python train.py --intermediate_size=1344 --vocab_size=8192 --norm_place="peri" --rope_theta=10000.0 --tie_word_embeddings=true --parallel_block=false --init="trunc" --learning_rate=0.00107 --lr_head=0.0104 --max_grad_norm=0.5 --schedule="cos" --doc_mask=true
MLP neurons of a small language model. Each row is named by its layer, matrix (gate and up: input weights; down: output weights) and neuron, and shows model dimensions 202-329. Each number is 128 + 32 x the weight over its row's rms, rounded and kept within 0 to 255. Numbers have three digits each. A neuron's up and down rows have the sign that makes its largest values positive.
A block is one neuron, or neurons of one layer that tend to fire together. After each block is what it responds to, as a language model described it from the Wikipedia text at the highest values.

L4.gate14:128170164131078106079100157166104103149156108183147162101112142129115193076120161132078144064157152133111096157102161161206101110103157117141145124080093143123061077097132143134150055107125146106123128144130134109064073138083114168134142130177129150127152072115139130127087112156202089127139139080060133075129088122123172131116150167203140183139134186166161136187101127136103135114121
L4.up14:137142104153125157159099113094131106140146165181176160197172078138120094177114150190117137065096122154181114140104129124136148151099110097100138139129168181139096104110152133070130108133180115155166132152092141128156158153105127183128128148123186188087098154151109169097120176067137120172150080084097165177057098157172089153154119093135104158110080097138153112133111137121109194141134
L4.down14:148088050128124191125110125106118170147043101163134115165080117169116115092140136101138090098132118130160100121117150115127151079082126094157105114163112112093118113186093100166140130121116153120173115125124114133117108110147144107162071183166140137138154114143183117137140121155144127089125117137114125155139126136098134085102141148094162112099179139092192123146109117114135086105091
L4.gate125:129058096077139135146093107163099141063112127231176176132107159148107154123074130141180133076132127166108108128123185065115098106124120119158157150125113146178139135122201152095133113077149078135094134101138151061134107168110127166137141107177176165114164148135117092145092146109153161136098106139113110176195148095160168119160081083158122134114144136097120155162092116104181161110148
L4.up125:085153096123099101147146119119100143112125176140145142101096120123066163066082110128094182110130151060126136098112126127176124118077143089094137135144123067116135131129159106147040160139133114114094103147069167123108108158106116197124178169186086148158116090137171165110093160151107185152130117098128082089165141132175039070162160129133149165143145140145108137090135192117109136096156
L4.down125:146108096128141215171080139135143145086082109182096171184130175078114126135080122133134176114151141144131118197202175094135146110131116065143140109096131159138095192105173158101144109152151165166054149142166168091098097083044112144119129067195162137132099080141151108083122138100172103167106155107062181077092096148141050102159108148118097111138162163154125080147098129132148113145138
L4.gate392:156144144084102102127076115064111116119175109148063149074109127143124088085100091141169110132081130080093108122143186152159135060078076169106122184116108174119156076130111111103157123123162119171141075086122133090152130109134132149091193163113125183158077100121147176088079120188143202180137127048119123154121106175152119168110087118134109134138129139139161141084069165139142142141187
L4.up392:179176136116083157078110074132160170113110125124058156116137105130125090089102089129137149164096105051097096130118075165093109149101122162100160158136122122122131138135150129111165103102120148150126096093160107097137134079156169144090153143114116141131134097119106152114090105112159074106147160065047115119114129131126128137127130050119168108101074080095173110102066158156169118127150
L4.down392:129069127095159114142124098137142101146123098140099152152083124127103066104153086103097120126145096157175139141146096106130136054140129132120122072090148079126114183115131132138054094082126163110088129156109110174087070160132186163176121123113099127123095203118149104126152104125178142114101144159124104127137138135081081096105119107152131156139120160179126166151123104101084084118138
L4.gate444:153145146086144126175094088129147137172172101179097136175135144138091117095137119081117091169078124115172121150164102110118123129122074157127136123017120120172137128074111091137152149159162131160171177193102130109099136042060140122115158135169117147168099151083114179141116106085216163179156067120118166126133093178092149169184127153125153159117111118082116141131118139137153179126147
L4.up444:127145159076100096126161134126148172147173155119112136136060161124115102131077086130099181102140100164209115113150114156141134091132131112168150164113069205174120165193146134071186119115170152138108100157127128143096172101142214183129079133121131152127162128200124158105154105136197095105135131206114185075116106155100119146145153161087086079152131128112133157084131150115109155145205
L4.down444:146061084183146119099110141137134171108139098153160095111160128109067137100145136126108129094124157131025115114116156087098119150151138196153133119082171082136136055090090110170135188115138122142134127122113157140104108125150115132127147105132131118153149167111117134205098118109093155155128107090111103140099141087168127138128121111198173121057103103167136101111157104109102099132079
Word-final participle pieces

L4.gate56:137134139100143134153159096175171107112086101160103155113071118102061151162125108151055097106133192129150121168109126106166123095102089127133154156150148087161139110204131140113104131171138073112065076163147146138076075186136119167207090141143150123079148107123173110112136106132170127150126155118178101150081175090119143133178104121124072122090122146111089160140129181127105089143153
L4.up56:157139158145146067065141105164174118108085129125102070142085110132063090122079162081128150204104129103099163112126152168114109138160137141201096071181183094174109192147125134085206132116120129137148172142140168107120085188178177162153059120092083104044168103100167094152128128163162128120143136089111145114139122087148116117075098149127069138091095164135112192100098124174125107141180
L4.down56:107157130183158088116129165096104142153121125072150109141183095107134123139145161078150157053136101098121153117082117102173108117165170115114135147097096123088170169120118072120198111093149099168162141134124084131160166123092132068080160062155123112133125176163061106143097103171037132113133144147140087135159131146147154118106150169111157153127164150189166127050152105117112158116112
L4.gate708:088106099148123095149165163174131155150102096121074077135152079124134104118122099084146110068128128153144089111120134112127147074165189147156122195182169082163174111144159151106155122038138178169111120113044141104138077106208088173182095135135124102104095154090141122068117087135118132107101191128152116096107134124162140149059116106172132117112126144140102176138087113128174086133073
L4.up708:140166133143110212161118188113174156118125127119157125147150164074112132070167122169091141102150178079128159124151151128122142139167159151113112126138135125176083084113102117067164095083131131126164184142115138128199161144110098110145092092072104123145088139126090132154152108131125120067127169173145139120124110078236113096129129108093108119136132064160157055126106134150100169109088
L4.down708:133186066185138154097171112076122137128140120105185186130106070141111111099120146112122178150093167146055148109117066146147130190107089148106172116139071169100107171076096141101118143180138060123163115128176112099126153113080105169103126146096087108118193122176150098174105108136138144140125076136127131091104071136152107151159127136191105126096138145132151065105178143120097165125176
L4.gate876:111119093137161146119125122120115113123102106156111155128104063112105083141105057066109070123112131060114104125154144134116153168184181180085164147100163075080078144165066117120172149109164121153181147116149157158078148084087192108116141106162114117136087114122143086132069132115141138056094121185139151149113097135160084112157147088133172147112121157055117149136092089166118104158142
L4.up876:128166183103120177171128175162169151101137177081199171106119125147078154155124138142083110108155151117091147132165095110118119106138160113128072120162185095115141161158089146133138108192089176093156083153075121128088164157091156093165131110151078063121149147103114148135174108141160165134133194186206140135144112113134185172129141096088092107109090135092121135106147106091132059105135
L4.down876:123145128101109098111125039097117111157128065140056093161118126117140027138159164078179133142182101152157155112097151149149118089096071136205147089120100193200102132105170137163103178077153071130138146126141110165142141188097086128092148153181166193083195097150144108089069151119040140117123121084105064107142145064118106154092118103169140092091198114158144139102143102138107197118108
L4.gate1332:100156103094116119148079136102120104109131054151183103133149148104092166173106131108142116179137161105102099092150203114130133169116155172089118148141124086113106081122133097154106113085135149131108074162085148085207102178149081089134071112114103112130143129129151166173158136175089106113096123120129108113180140080159109157095064100125066149165129111150104088128135117083159173172106
L4.up1332:141127105149169142132172122101189153074161120172182076168109143177139173150203120137125168101143132157088149125138139149053141115153096120134164132133052108064170088167072092105129118090167153164096024161084086147105099205162119158146112132100082157100109125091183083146128157095132107085149178134077079136143075073103146103114147086111069145152143120093139089133065096101172121129102
L4.down1332:169122073168168144171146166177092165141152183065112196100098158159130063120098124106155160087083158131145114158163100131127109060126140118172114141019080119112095087107114135134136164101051126139164114133103116086033165049133151147199179105197150133149161109086087129145074106103162156186089131115171163145077128138143151159114096104100154167091149127128155207158135129172137125072149
Decimal coordinate hemisphere letter

L2.gate222:150103100161101107104168154136142138149135164134080057129144108108175102133169123035131125112161132172167123122123121098135098080121118152159183157168120108152168127183090121116126164130125053071133124131110109106124111109113063130081116129161125081084182152150160127099124105160150087144082142165133209126161166156133094097155093122093084119087163096203162137165105114115142173136149
L2.up222:133108165095104124116104138177189122138125067135100147124132119122161089175160050120096143113029137192113172109149093142148147124165112141078153146126110162156045124116082111156204072152163159137152116124166121140136082149100117141117138104146126171105099129158121086126174124112120096117103152155094144101110129091152155132052101132152112125152184080147158110131236117101113147130156
L2.down222:115118129126146180129178100145096178107130121136140121148135115106163149072184164132167106107135171107131142093144097150123091120116158121162192057137070170091093151140156177130144110055145083129118149203092204131151139134145097167112148135160137136102178130119112120111120130129141122122150110154150112118148120074156127064133149142148123132164115098045106112131123155114136134157139
L2.gate736:112147110104048129118091151139110135139168167197115122110119099119186129093080174103159190110107147150167139135116166142162223098168106115129107168134124194131094097190108125116080140089156129173151102157124072115091141141137166185112128145143156058182156122120157111160097117135140107143130178137100122161155158092068121115120111204101108136117140146149155143148128109120102158124109
L2.up736:104159110116071073104103156175141119157066127119096183160083126100129080165150148146117100143161176186144140118109145100223092104094124132110179139135127126089144169103162076101131152163102057079222099123053145092064153081196066098100185117116133138116094138117156092189093172145132080200093134168157185129143157123123104114189113154096148121146137141149158099151114143159085155144112
L2.down736:078131121134144097133112156146095121090116142152107107134142131113103068161176150115150091135105120101121180203146082143123180105227118184142116078122146166158124064176095095129170147121136177157070154129149166110140089173144102173156106120103110132134164131159082063091154088106111149092139166158145095175088153098110076114078100146127145162068190132098144139158140150089156134109183
L2.gate826:167120107113115132181153201107106122126162150097110166115124132141153143133110135164164134094158147185101168139128145091036146157103092175122094154121068180183102070162179111149157110141175171162132070156111120116049121105140115183171063125159126107106059118179143123089133187094154095141189135177091138096175168101173125134134135116162083120139124101102097112187162111136129122107139
L2.up826:134065137099186195171125157103079111149110129099185150119130106192158139082132095108177112163123125164154121104093144086084187154092121131130112140158182112096175110137135102162129127083120187086159133101114038178163134074109102105077163166142155132113114143110143162171162119115098160120126162138089122109124156103166127151126102163166145122162102140102094113185142182116112188096116
L2.down826:090200102126159158092078104178156101115165160105135103127156099089064097175090088122159137127093151138076136102151178117139119141124128130163135107112132114092089115135135157061188136141138071121096105142135138148129121111157152128130109142100177137083179126069132108112156116099167101077116149101144037115120077085126131106141138158144115153143194173070106124136150171125133090157132
L2.gate969:138088116093087096154114164104134146102101145129153104099180124116159141159134084127119162083107134151093127124127141106107108106161096096096114155135127091139126117119146134197106106145097081076145103119143096115141137106158175146161161105146094114093101147143154116133162102121165110154134145164131141174174171127163168104172095175159061099154204109226095132201110180241122120106119
L2.up969:128138079120135124140124144168082165116187089121056183152137141110144141117092133109144124084147155145120140126145139136055149132151170141105097157176116081212124083113114139135168108086140151198143097130128130115082116118109109105089108132163171128141145136104106120122163141170160084109185169133130124174138185141148088124141144033145088118107085145138127113108095150160177163109123
L2.down969:172184167183143155164124169104155129155079120060135119073194093180120090121130117207136137146118172131098108111133153123125122105102065122129096079076079175118070161181119153168082095150086133067116117114119078140151147142147141167136189094134088132145139093129230096150146108130172168150148111160125103142164109124081149096162114169073127112109161150176123140135076163173116135103120
Coordinate direction letters

L6.gate125:127178119075098141128128098133166137121128129146087202103142073147130085045157168122114129118139097156219117167124171072107132110082108132159100125104136111093133137143130127200118098118169141145113100147098166091077195123117129115151186148195144204145104094156178105115061134143130101139152127123128128162074099191150164081166075129150170170138120170118114156117134138136072104092180
L6.up125:108127146167128196213132146178048075094155125208099195158134143187127123109125138079104106112120092123151105182134110137160136102115099102140158129102131151119084119122206120126115122116154174174108105139125147167114151148112142176155137120184161127202094141070119170085102096203111147120108147128160133124159040088126097094142120138103169148130180129123117174100089111113105146156153
L6.down125:123182122071136083122181088129172127170097158099105148132106103140123093153131128117176173089095151127127120105099131073118139107143094092147087046081145082087108148104121123123109114169152160137146105104136114088113110082079131130155138140188106141150123097168092094108093135120225132122175115123058115142090142197163150112141069104158103157169066130126114086079140174151138121138108
Word endings and quantifiers

L2.gate63:137154139145114105128129131152138108113181144146036131148103106106144118128134081166128126165120114123104128142163136203113055169158106107108176143092136198084102143162174142150125102140141115139128153100151127070089064144176155133169046138167087143150055140145076138056146154116059056114141157136072099124163194039085137166144142175167144137135171141172126131172117117147086120135113
L2.up63:093129135178100130132141112144118161144151199161075182140100090130160078195116163152213123151114117141075106069165140141122075118117088182138154114165171154136158102148122129089108142146144100131174116196109094137156113156167116098123096093100101156089083137152104108136136111062180118134072068126135131083167170150089116177155100148127154146143183104157163133140097142121110151096098
L2.down63:138101155135132166076154114113119116109080098134143109071133089167099114059153128132132151113122148114193141179083177095120185142196156115122084074146113061164142092111148186146128157165103153142097189071119172141091089094099152163117175073135108133126188120075159166125126161145099120112100101114064168165091112108111116141117156145146101110104129126128133105059105139085118116112163
L2.gate233:079185136078135118185109109136052182094081111173064155102122137138128098081119112121117155105132099092155098118070134119130119137095093131149124173131149123163138160137097107105168133227157123183111126133132097168110100136177115143090074124166147180139170099153148093136152155112104176138062172068137145100095119146106094107158097141108145208098049120110080098133111122162072119112117
L2.up233:110149190117143141130127127153103178101109088112064136122119061133095141068090115105128111116158096087140161110114138157113158183103141135112175083084173128116158164098101131101193158136156177133124171104102139218155119104168146127067112084078129151149179103131107113173174102133071200142065158093100135188098082157124139125138148167121156165108088072112088092126149148095071162079196
L2.down233:198067099141092119075152144127172067141103106131140102166132160060121150129123173167109144137145163139108115168152124136153122177173144168106130048167117139132143111144115172171157133112104173070126157136127178107161176135079095142154179142085134129152108147113131192111160080141153098105183089165117128171123122129126181151080165113127074069117165137132170159093092179115117113124142
L2.gate730:084155132119136108125145160136152153163131166104150144103113112122129116092092137118143093130115070162087128170139114129132110101085165118138082152158116161124215086126119114159149107098153100142131085131057111098091183118155120070141122131120182113103123183164131148118151143134163163100180149126186143198155187121162133137073118137138180112052117085082100108156113107167137096152137
L2.up730:101149131151133185104121149092104116099111187142153046137196100101107128132084107148196110146153057097115102118081159116131110221097102125110144079104152131117125117114109170132134141138121123103089211121147075136207114171114154084087115116152128139069141188085156119083098142121135177099098127131136208101105153127167088169095139112180153125102139135060138157134141092126129127095115
L2.down730:115121145125120105086111112105146130124120151087130130147110143118193099114138065136130194071137143129131101110121112137118176141126159180123063193133117073157081124167155137130140134157079151147144152140165117146136101143152178134170168112146066132117140058104073164096139144096116093169130112146082076140139109138079154151184144135114149154184152169117161119109149125073095140147125
L2.gate1128:133104034100141129120167086201116123128133097141125173099115130126138083098083091152142123116156114077107102097119123099145141195147107149190150178128127093122133117089077134167156103100147103166130113034151123170095127094180110170111133172156183151097142176093081088130145151077157173121130142150123149149104111141056121147102098111133170075062164144148076093163115209187137142116152
L2.up1128:200072069179143100083133143144148160118157146176092108130119152119147151123041099124153074116123106139081136055089116119170084143116115097159120143134126170138121074060126147136129132094079094108140075108157049113148174171067149112156147138120172103176155162158078162150168168105123119128085123141119123138150118151144070133080118122114133148088071110155101109189107173171143132138129
L2.down1128:148087128129168101139096154102193092099104088158134086175073203080138141119132112101162120166194073104073134096111096077206107119072178084075165172131172139067115133089101102124017162105098104077147175139117096139170153173124165158118122019121112127112167196126112164096142173172154060139127135116162125139192145144103138121115157118098145120076099125060110178133124121111146105152132
Closing parenthesis

L4.gate227:109139129193145153130115082086133149134105097120057150099092158177107168139156112123145159099109111099104102135104052109098112161168132114140135140145091117093162121173149145083194128144133148144115064151125128131123144135163139157116171211142112098157140121147105089137211072049162103102113142132149148120125168126177144166134093162159077094138121154119068113197159134185142126173121
L4.up227:095086142137124155140123150134127099090189086177122111183062185148112162103119111118174109131147120113091143093080151137113141144145147076156186100110181113108176083095110152140166074110118156098101185127131141166150138165111120151089115139127127178163146106157152135140105118160106088166101105113170079145091090048130171140100106153122115145090138162083106070135087153213150140140157
L4.down227:154169124188145121078120080155160098130055151147122110091134118090132169173140134140061113118105142119101177096112152105131117130070097082197088124116095125153158177114132151117123142110132071072148103126152135107121180147126102101162173140194152152184097104153121211130096138156124126084139119143107100101165161183163128142143202096195158095144088143112117100123131125101036108186145
L4.gate498:119100139078132160119119171117175157169140145165151137096130102161109114099122079126144083103169154136087075107126118178135144103072144089142168139091112127129173100144111158135145167091106108105090088081165066086088166135131104197134181153112196105120141166144155126163120093100143141096129135145195178135126102130156146159154174130132163149141123156128099071140116130110129140071183
L4.up498:110105140146156162093129139164135238059099047105093127170130108071090054077089131037168082133131177078144121124114124070140072129101126181088114122124125141114121109103184137125085128128134136113146123153147138148104103164111153177146131111125122106152179109155139143094180031119096084153123077182125130184158125110152113150150147173122099105060137111119140138137086143058099160092138
L4.down498:138123092121101130154128114117141149060175064152160088141102118154140093140064082084176174117133129093100124141111154163113176100115110040130142151143117089100120079095066129123073159145125150111060106119100100168106111161120108115119180143166142161104112167104125101166170198115136116127172199122154135121148127150207155103120083108126188115149098152130112137144176101132114109164128
L4.gate640:128119148139167157127113168091154202137153025157117135174093149097151121147111051115137105110091191188096134098168131132133084117134103166127148152162155154093143141085186148170159121113086105125155053138147162121179152142089100069147134109100080123184100164150143122128131121164134120159084131115157062130125130090133126135098084052115132136129094177102136103140103131153076157123118
L4.up640:139093083112138136106165098100063124144126147143148118140084166171105108129143127106148156165075105110178151074086157150149159071179111085088165136104107168155138103119136069094113114133103075136100107149145098117168151106222115173125168151115121134095137157125155151158133093106181144083123112170154142102146130138129108162173152117157080119138094120190083142131110132148119181094142
L4.down640:124115208127131162127119101120121128121137068156149082069173180142103122135091087114132136090160089135133150133154119130152154175164157187139112103162112089103112203084132118121150135169138180120091113156096087114086103105106104113163125124107123146155168146174106116141154148193087131175162208055075100148079105095106147138043098109144131125110151132149152133138092103061143102200070
L4.gate1007:117132106132106104161137138121109160184128152097166142109107132132084126116059124091157141114093117089101094119179095143150112142072104129170130147117084102123078103126134052212106058073157159055086149162149132113183139126203114126107143186168118146135162083128146173182077109141127145191086138124122183141153137168095155180119126119122155161168126193155141111086065105113091144128157
L4.up1007:081053097129153157159113084152199173129110092091222112049132101100113120125075138064157118110097130161110074125172137131158162114126114150123145135153134110095126070115115163175135134123139083112124141110113085202115160142155142116112157176090142163189113109103165099100101143101114127162062133166151129116111085137101140149058091092149130127126120098100107100164123082105086128106140
L4.down1007:087130111154154106099096066090165150114150161158203047072142087107103147117147167094126101085109153095097088103102119160108172144094159176128099120175139072080108105145188102134108157062125097060179093056095122221138156142089097096112163118109140136138186105135156117126115175129119161100158151120149104120137079102139139093169139117092160148159142118144193082123170063095124161122102
Closing delimiters in list entries

L2.gate128:096121178154085168149098092127158154121102086135111109087059147146155137156089103139162142128163120094091139153127114111081109134150137062191150153109135148124157178181139083094117157169073165090159096123155119158133140149140144116115017083140175139125131164190172120116117165105197133097120192118147163085136148153094075086165113059112093126080122139181109081159107132168088168076137
L2.up128:129123106116158120203160147136132142134093110158106160124120144148139076155138140125180120123156108078139080121123108136099178104089178122125147156128102124161112080132087127126121142121155127146156069123106154092077146084138104118108117078151147110135170155154164112109135118133139148142093130128093142116157175157116119128191068136050162115084086104162128159123112136172072129149137
L2.down128:112120112133126202150132121190150160179118111098132111112119100136104178194113134122170080134088148146146132109144111160052087096185128082126095053161132096118096147182111145128141100113111084123146109185083133140103180201127116146121105094108183109107128078109144122157103138120107159091106134113110127093182118086135088073143153086126127159150152144157178128140144152128144113129155
L2.gate575:100131117163159115168161132096123121155097115200145175168160215090143169137108134113057101110149148105152125142116116095140097116091099100082171149154126100118156142142176108121149085174150079100135171183164145103149108092129075099071108139148138197113144091172114122125098129204141139133149104141127104046166140099176110106127077119135139154129103130125092157162118151160136146092109
L2.up575:089149103135104097163158075101091115149114096178096130123087166077141115131090154185100105122089185150158089062134105135112071102113189177106131134091124117090154177098132116144133106132140090099170175165181161133155099106135106168119150122117114156119203127118127172114032146115113117100146118140168118098146067158120122144172118117104110159122100075140157105119090167110162190063153
L2.down575:142117093129119136091102097141152128107134148107129153136116088145115109095118122076153145137145096186142138099082097141117161128085103124111184066132168113157061073115143083154149139099125203104153087123035118163112142118097083107113141114179094140089113093163114153149103137101141093199110148127152110134108148163141134089114127074156207118153120124119177124135118104127137127174135
L2.gate964:144142093105104124170101107113057150118133121124114174119103157074090154085072135151164075117140115211119142106099115139117131158111093117115179157130149076129106145158178111083146097145148102120157096089144165092132089099108137112113143136125145144110124115131051107072044075175191115121151093170105091133112125141136129085167125171155150150183116130149141125137122139170144149121130
L2.up964:080147141108107068150140126186113083133127092170122182152158178124090102115116083160105157117112115107194102102077137115170147123128119113074156147137103102152103089079117127166169149136164111128143104101093126140163076131154169136164140106126116189100177115163099132125092128145204100105091098104160131094135121098136136151137124084114116127114144113189173129126132199171146182140167
L2.down964:161195049082177086122112077175120111151125102170112154206142134067109114120083155095122104098068119079145104165214164183162122117075095105138177087114084189144105076080129080140131133115134093152130108132061171084129124041157123174078179129123138165067136080148093115163098152115125104169088156110143111129071120175180108105108109118159153181146126139117156117145178149100112149141133
L2.gate1275:123110109074120149141162124147166125131139119125111161106134153139074152142149138106133172118170138130171132156072124109096087146099126079107173128170129117141127054134150146096118132097152116178145055124123133088112166122162099124099124093159175187106121190127154104108148113184133140126115116168108114141203083072144110121161103074145153123107112092121086147118130139155151134130147
L2.up1275:096083181108126135098110097141124151143145151118103188143154113109227110077131151116136132137085094088146118129170140161100194152121178172155152159143090091115058141055134084116095117136087108134124112132103144211092161118081150127125161153111102139082120148105131158072167113116145162079117096162101171128142113088121144113134069155130088111081183092108124137096176112090098128118136
L2.down1275:167173130079103118160148071051154122155143077134114096112051128144103116186152135101207153130111153178148116134076136161138116091108097071105104071155143113172095059088075127149112125154144132168059085179078134101116195165143105112106126174107145105166104143210139134127100118099129079116105140125122104152153109142115098112116121089102145135108072163116125142133102108135124155142121
Word-completing suffixes

L6.gate78:103134148115099102137131106129163147155117148191187078065100121153109124110144120108146155118098173166082081137063131141130124147118094161137155158116135114145144084079093128176148202119110093146148120127101161128164122166150161086106131095152092126103168145106077137161143095162123077173155109118143200140146087147146166179180141129138163133174134171086125101132184079115153119110164
L6.up78:052162118173142124143088094155121089134127131118165120111149117095094098199087151131167086118113156087125145143123183099105124162158131182157100110174055124108147142103151062118175151083125135122172109136141153125161118168132080104192171121119128156139153139101102096100141182080097122104096063130157143149132124109117122138152142110085130108125172157130130045160088160125131107148111
L6.down78:130088149125125132144111105173130107108160134183094107145049160106189164115117139106128142151111128083147153099159092127099097131153130117110110126164086146092191188170166140092144101063140100129086069129129126145132146131117067187144142189084138191136116151146176134079124088136117099119112132125100119124100159147143112127127130168172172129122118127148092179163105078131119175125129
Before titles and names